MLP neurons of a small language model. Each row is named by its layer, matrix (up: input weights) and neuron, and shows model dimensions 432-527. Each number is 128 + 32 x the weight over its row's rms, rounded and kept within 0 to 255. Numbers have three digits each.
After each neuron's rows, "fires on" lists the tokens most often at its 100 highest values on Wikipedia text that the model never trained on. A number after a token or word is its count.

L3.up4018:125104084142121094157110151133162096067152141147084117171073141102073138097140104195146113175066124106108093096138038133119141112143130111135086154154077156117156181122160123118213120112117085196184170063109094132114107161130098179083076126100162177112170112089194166129043073122130152080
fires on: " " 35, ":" 14, "-" 12, ";" 6, " of" 5, " Bu" 4

L3.up4208:132168135134158073153190107170153100135091138142115151163138181106069125133139123085122094113126126138164109163173047145107088118172198118104104104125130167146098123166138115105141077085142126073116121129124133122189157132139139143125099090095167107105116129112134150098114141161122111109
fires on: " |\n" 55, "." 8, ":" 6, " including" 5, "," 4

L3.up952:135149141112093106157150142077157176124128142144118105061146182138106114106113120179176145206119128150116061115134098107085152075140170153150148115141131108150169148145157145140119133109110133144127189084182138109171135176140117131057152085115145201115146073053179126159128115128031153101
fires on: " first" 26, " of" 12, "est" 10, " the" 5, "th" 4, " last" 4

L3.up1863:107182125153109093110172116142120152104128112153125118133170146136125127130104139106158065152147124087169124138114114181134107175157064100117067118164178143115095135101118149146182075153173060168092118100121128126150150120133108099134128083101140174162113131102141160124112080117126197115
fires on: " and" 46, "," 34, ";" 4, " |" 4, ":" 4

L3.up1033:122140126136130117170081150163136107062139115117125126093130107163129076128167140159136183151165102124109102172176104167129099127097122119128147118061129148120153152193152135100121120180113150070144099139088083159151140140124145121056095119111087157147141134117177130122048198163143155106
fires on: "," 19, " on" 12, " May" 11, " at" 8, " January" 8, " April" 5

L3.up3026:106138134113112115133162141105129157096126144153097123116125188186132134078128127151129142139109127150136174109186123123142168183112191087090131146095107213141162135119153122176156100112122120115093146185135145125174141093140130118116151043063063105143156171167169110115115141091129191083
fires on: "." 22, " was" 20, " not" 8, " also" 4, ";" 4, " %" 4

L3.up3435:101171127142121100208093134120136118090129091080077100120153170149139100126107131127097101147126123158142094107102111128143151154078074089133055135165139130088179098130125120164080073135140085125094106019117153115170152158116076076143126108107108115166131094114123144124114130123170230104
fires on: " " 36, " of" 13, " and" 13, "," 5, " |" 5, "." 5

L3.up3365:167172102116120097136129121161145166154156152130150111128077115160118189124160160122182098115086147132138103095176138134138141104133123095179066096142159113111024107125103123177141142105116089135094141101154111090148044092119122153134103132118105157131139140026117162160119070084119175094
fires on: " in" 18, ":" 17, " and" 14, " including" 7, " by" 4, " of" 4

L3.up4094:179077187143134070164125132167145155073124123138117144196147067167101117088146143162122140129144067113101190184132018141121058112136089134186041066068146136190081151119072160119122134107123127145146153134138199077167066157151119092175067092120108127126137129152174132126103151141141129113
fires on: " H" 27, " |" 21, " and" 12, "-" 9, " R" 7

L3.up307:080173093121122097182164107167147136067142133134129149105155099160095140135151132136158152199182112122138186163156101148150210116121178120069177073099107133077156152112080147138136015136162075151175195073116081168195098138093120094108109146097142175117111127153222108104114090121135189123
fires on: " and" 52, ".\n" 6, " a" 4, " the" 4

L3.up440:104101108109111103140165120140116135047102191145092176104145126137119103149123128135114080169145122154156121133159088192105155157126084138099097099104049120207093138133165158143143082119191087111129105121138108111145130121163111065114096109099135140138141093039113121128165074166164144118
fires on: " and" 49, "," 26, " while" 9, " but" 5

L3.up1783:081160133094107115141150108180139066102120119165091120048089143144072152103147143101158089141129127136137155176108108178124115120164097106090072072122166138148148131133084133103136082148192134126105076099101161114165155084132128077156098145119147093102108107149201130100114099124095155090
fires on: " and" 21, "," 20, " or" 6, " " 6, " G" 5, " have" 4

L3.up627:133115143122143089190124140142133073062111141088110133138090092181119078138125131173120154137110115207134102146161088151122151147153116092107062148172153124176137163135136153124148137111143107081133095095104131091171097142122135141151124119117133188107133128104142165186090093179099088110
fires on: " " 32, " in" 21, "," 21, " (" 10, " |" 9

L3.up1284:136158186148126093136146091102127167142088153121146066130097150136147121165166095154114145130123138159138116192148137100129151163163123136118111155102143111184146152094100151098112105137164108161092114125128088143191111116172164109078154140122134137119165101081152132135121034194135096129
fires on: "," 27, "\n" 8, ")" 7, ")\n" 7, " " 5, " (" 5

L3.up1459:128167100149114096099143198123127101191148133172149155158138116215165097170113046171137095145140162148132087127135063075115130111096115152119129170128143111159131152153105066140142152063098074173142117114174164123183125201159129121149153169110129117191094120134100111116121140164105147114
fires on: " the" 31, " he" 13, " a" 12, " she" 6

L3.up2488:127110112178092119157136119193123141123105148123096140155142125084125113141164130116088136152162145167128128172148139068115133155126093091143098139115124098161113132165167145140126117115160042111139121154131087110160118098164126085157147118121095134150134095094118155100134125127147092120
fires on: " and" 50, "," 20, "'s" 14, " with" 7, " his" 4

L3.up754:134137135129129010152145120176134097088087133102050156110153164151107062169152156143122119153104060117115137179141102109150158126132163137121125108102145125115183148196130133125137116147115157100121090151126127148178131120102144087223179107134125175156116051115169137125130095182101122105
fires on: " " 31, "-" 12, " contract" 6, " ." 6, " (" 5, "." 5

L3.up3209:087132156126121023168143133121118106116109092153099181101134185099131085121119135138131120100171165110108104163148056141101113171119148097109168126096143130082163141174078169153122065131162151097036082122121132129154128084138164114145164105132103213119148087069155175083091136173107130091
fires on: "," 26, " (" 18, "\n" 13, " |" 13, " –" 8, "." 7

L3.up3119:073135109147105101194140083135096130072079140199101161133186101154142128084097106118160116142121104086167160105143072229162133094106108126100073108116106195161128163154150096134133130107177087121090103150144148114158113114122206110152152097042114134138149169110194187098094110132088138119
fires on: " |" 56, " and" 22, " " 7, "\n" 5

L3.up231:046062174178099110136139134146164141132116161138093095127124087136138111134122177155190156201178160144144170115191126145141146191118104119156135089140120165148137157145140100160150107111154110122132066101099138168153079057146081118107188132148131118127119107100126134148123126132173187118
fires on: " and" 24, " of" 18, " the" 15, " by" 10, " from" 5, "," 5

L3.up2114:176119138119120111149170137101131128092115171146126117166147089117130125169154122141096079163137125127137157166143109171155150136101097075075092092101119110173134123133147142130126091116172106153061124139132073068126108124103183073110096102126184132130158104069142142155113116205189134107
fires on: " |\n" 36, " and" 16, ")\n" 10, ";" 8, "," 7, ")" 6

L3.up4327:145107139109113103114159178148133163132127120141137176155167125098125124146142132110110118099138128110153169177126120146135132134112108112084098128112125125146145131122145164154162105129131119160067087142133136113147097079146150129097142124106161170174193104051130148165117132128122224113
fires on: " |" 27, "," 13, " ind" 7, " to" 7, ";" 5, " " 5

L3.up675:076104135106120107187142109182124146076111127132113128105110099173135078181142140115102090102104157208150177144199128171113120175126122148135131131162151138205170147161132124134112134166141045063156115130136092129184084118148118128121097078028085092172166119194111156124152186096132136129
fires on: " |" 46, "," 17, " in" 7, " (" 4, "8" 4, " " 4

L3.up382:128096145193117046120124112139222131131137103106140134156105184194135094094064065173138120134125140126144176192197089130086190117125136130118110106110150097137147176166070115127120145117137093128173167098145142155148136096125101159057121159095166153165122080111149151114158122126097159130
fires on: "-" 30, " the" 29, "=" 16, " a" 14, " " 6

L3.up2491:208146150120145044164210133149149148127123170180111103117164101156135147132139153128153151099132106107124170158147067101142132093081164164138033155083137128161136107128168173170129163131184052154107134123100133126123110167138094082143123092116116115108169133146088135091207173162099115115
fires on: " ;" 32, " and" 23, " |" 9, " U" 4, "," 4

L3.up4298:084108087153087136129167110151172121087144156143134157107142105125118132184098220121129115149157161146127151115154098143141097122083092090069116109154140202103116152129144155210196113124103090090135133110075088098133117116151106090116120083113119196145177152057187211137125070126137165114
fires on: " and" 53, "," 24, " in" 4

L3.up3575:142149147156147065148128111178163137117169152153158156140099123201094062124169122129146150079084146223143163108152104229134110129123135175136110140140135060167078142156190111117147112173159135114134112096117118123172128219163096189078183094132140124128171113144154121127085096120111146115
fires on: " " 35, " of" 15, " that" 7, ":" 7

L3.up4517:114111160137128095166135120110122150094071135121132148172103146130089107186161109126136133126142106136111132125194102129221124163133143138123117142121153144157127173134121151115104161121152120109082150124109089163173031150129144044110173100119156153150174127120170175190110083203162139108
fires on: "\"" 23, ";" 21, " |" 13, ":" 8, " and" 7, "-" 5

L3.up4412:173127172083093116152116127211125165151081185142103152129130146147103080132122082158171129075191165148109056160171102112114172103139051141106113149064129109166145157125192133111132186090137093136130167069150104142192065162118126070112134052099073175098165132147074116152111122143135121093
fires on: "," 85, ")," 13

L3.up1849:140087125127111087192127131212141121115116127094111098146164094121112050102121143160207138132109140128064073154132094198144123124187112155137087114139115147158158179139175057070122132159141148102106060125128113116170139123131111130062122133083095164138096176158156153081089150131099117140
fires on: " the" 19, " against" 14, " in" 12, " on" 7, " at" 6

L3.up3050:124046132113105108090145139129130087172175116143131143121140119130117140116124155127133167132135123142097176131182134187177121092099122155195109113082150145115110135119121168131108099120152156076029047131114108062139140097142149123120128130105143227147106134163222121140144150117142123127
fires on: " and" 51, " then" 9, " He" 6, " he" 6, " later" 4

L3.up4553:099145177082137069122120128111158136166148119103188160125104164158148091087186117174148086154129106167093135103151120211088167060125177160147151131157152077163152193164112110101130075123181122118134165089147180125153155160162132169136103133081116124159161165120197087051093133080084112106
fires on: " a" 26, " " 16, "–" 12, "-year" 10, " full" 6, " of" 5

L3.up2722:094143153136110089138158137131084090104087110135113114114147135126081148116127091065129117166136164147124123186131119132142191111089204144141158135117126149119097138160072149134158077145085144186139031133146126112185091131137111081175101102106109166125190080103156199163136090167127131121
fires on: "," 28, ")," 10, " -" 9, "\n" 5

L3.up554:141135126130123101154117146145148098107074127145138151123129142131109075154088142193134144122126141124148105130161112124127156146120119116118084189144133145222108161125107086077168097169130153138106110132129121100202096197137132208147134106090150136112142101100133091071142117098114100094
fires on: " " 36, "\n\n" 15, ")\n\n" 8, "193" 7, "," 4

L3.up2441:136113127130099140125160138138129114092117104155131131140132094084141108105143129134179134163130142171118146101122125174169128172103111105119102117157135123141109127125118106093100090138171144114056115079097117105164098154130111133170109140104136162141156113110135146141124135193141118126
fires on: ")" 30, "\"" 8, " which" 8, " was" 6, " been" 4, " and" 4

L3.up4083:079153156109125103122136196095127062122143139129122161132106160106165104088144106150074152138113144114098158129195120117138205139110181095129131153126136124108120165160197154079161098129067151159065154117138151124158118129143171101191160088104082115157116112133220099115105132112067158066
fires on: "." 75, "//" 12, ";" 7

L3.up244:157084079165103095137169154155096136131094131127135175151163076144113135153129119099171030150153175170117145149143137168089158102118086184093090094144149107153131181123149154163124080120097079054117117101120133101179075074175043138112128121124133134167136141126126201178103161104122142125
fires on: "," 30, " of" 15, " in" 12, ":" 10, ")," 6, " a" 5

L3.up1613:134079075133102124121144178141139061135171100159134135107100121150109100120113190102105178092156138128154147114118085129118109159136088149098108170097148139155127159123112146153136159129111142133085126128142086187113087159143163128101124125175144137158145119155134126130115143127132197109
fires on: "1" 11, " the" 11, "el" 9, "in" 9, "il" 6, " this" 6

L3.up3684:153094136137119098147160132088176077149101126082082103166163091112131156154090117135114140185133118128131155099140089165127120119076077086088094123098131127151101102082108115147150118120144136103108118160126134120132144156140153105122098127127127072165140175145141143081191155170157225105
fires on: " and" 45, " d" 7, " who" 6, " have" 5, "." 5

L3.up2412:163161189097111114149112143148135201092085194187106137103157128117071164158109073145194156083137123178128159136144081158081124132098113153110098124095078126218142145065125174118141147115092115123126147101195118106200109141096153080142146054055155135118193144149075143209127162167162149112
fires on: "," 61, ")," 14, ")" 10, " |" 6

L3.up2912:103128127199123105137201138229146118081139077202134142108193139167061061117118122148123185125132126121137126108183129139049142149179107136064080118118137158149076190121108107134155155102118089110107141142132128187177128088102145103117064139149155144161078113104143161149142117100120117122
fires on: " his" 16, " a" 15, "|" 13, " of" 12, "," 12, " the" 10

L3.up112:183096143121088126134120167174141172126114179139101185151182129099171117137142037164200128124181138119128149177189092151153126111131127103131124152104159070166135147136148117135122154170164115131143164066108145103165069143130130060167124117110149164102136104124094123150109152143108158122
fires on: " and" 45, "," 45, ")," 7

L3.up1173:175114111136148093153165154154160190108137129142127125160087110179114141109135163133167090156113102148228107089138065132118142085150118093132061115149101166145135115137183112149175075125098071136117083075155124125148093164176123143153125136118114128130128138085112151134139082133186129062
fires on: " M" 20, ":" 19, " of" 8, " L" 5, "M" 5, "L" 4

L3.up4424:142200148118110123193113105165121135170144157163151152126139081217169135066132080177116118139136111164120116122142101114081211132086161147138131169135111122157111144078074084108123084102123102132157215046106161144166129146121081191107162154098105168157078111093174132147097117095058145122
fires on: " the" 31, " of" 21, " in" 4

L3.up492:136131080186112122104111127184173089117166169175122132152163091130129087146104123091113149126119119142141210091182062118120141125123131135123115133117140142145145136107138172187147088111179116108133194159105121130193107118158091104068111105109125120142152083159170097103144150113080214114
fires on: " the" 25, " Although" 7, " as" 6, " and" 6, " but" 4, " this" 4

L3.up925:098107160224088141155164117189123168069070119128126147089142133119111117139118138206131133117134141143139121135160129162152198161134092125122171089196177161147117165115168147103113087124128033080176130144126086167208077034183086106073105135140111110156166112098142211145129085133137149132
fires on: "," 57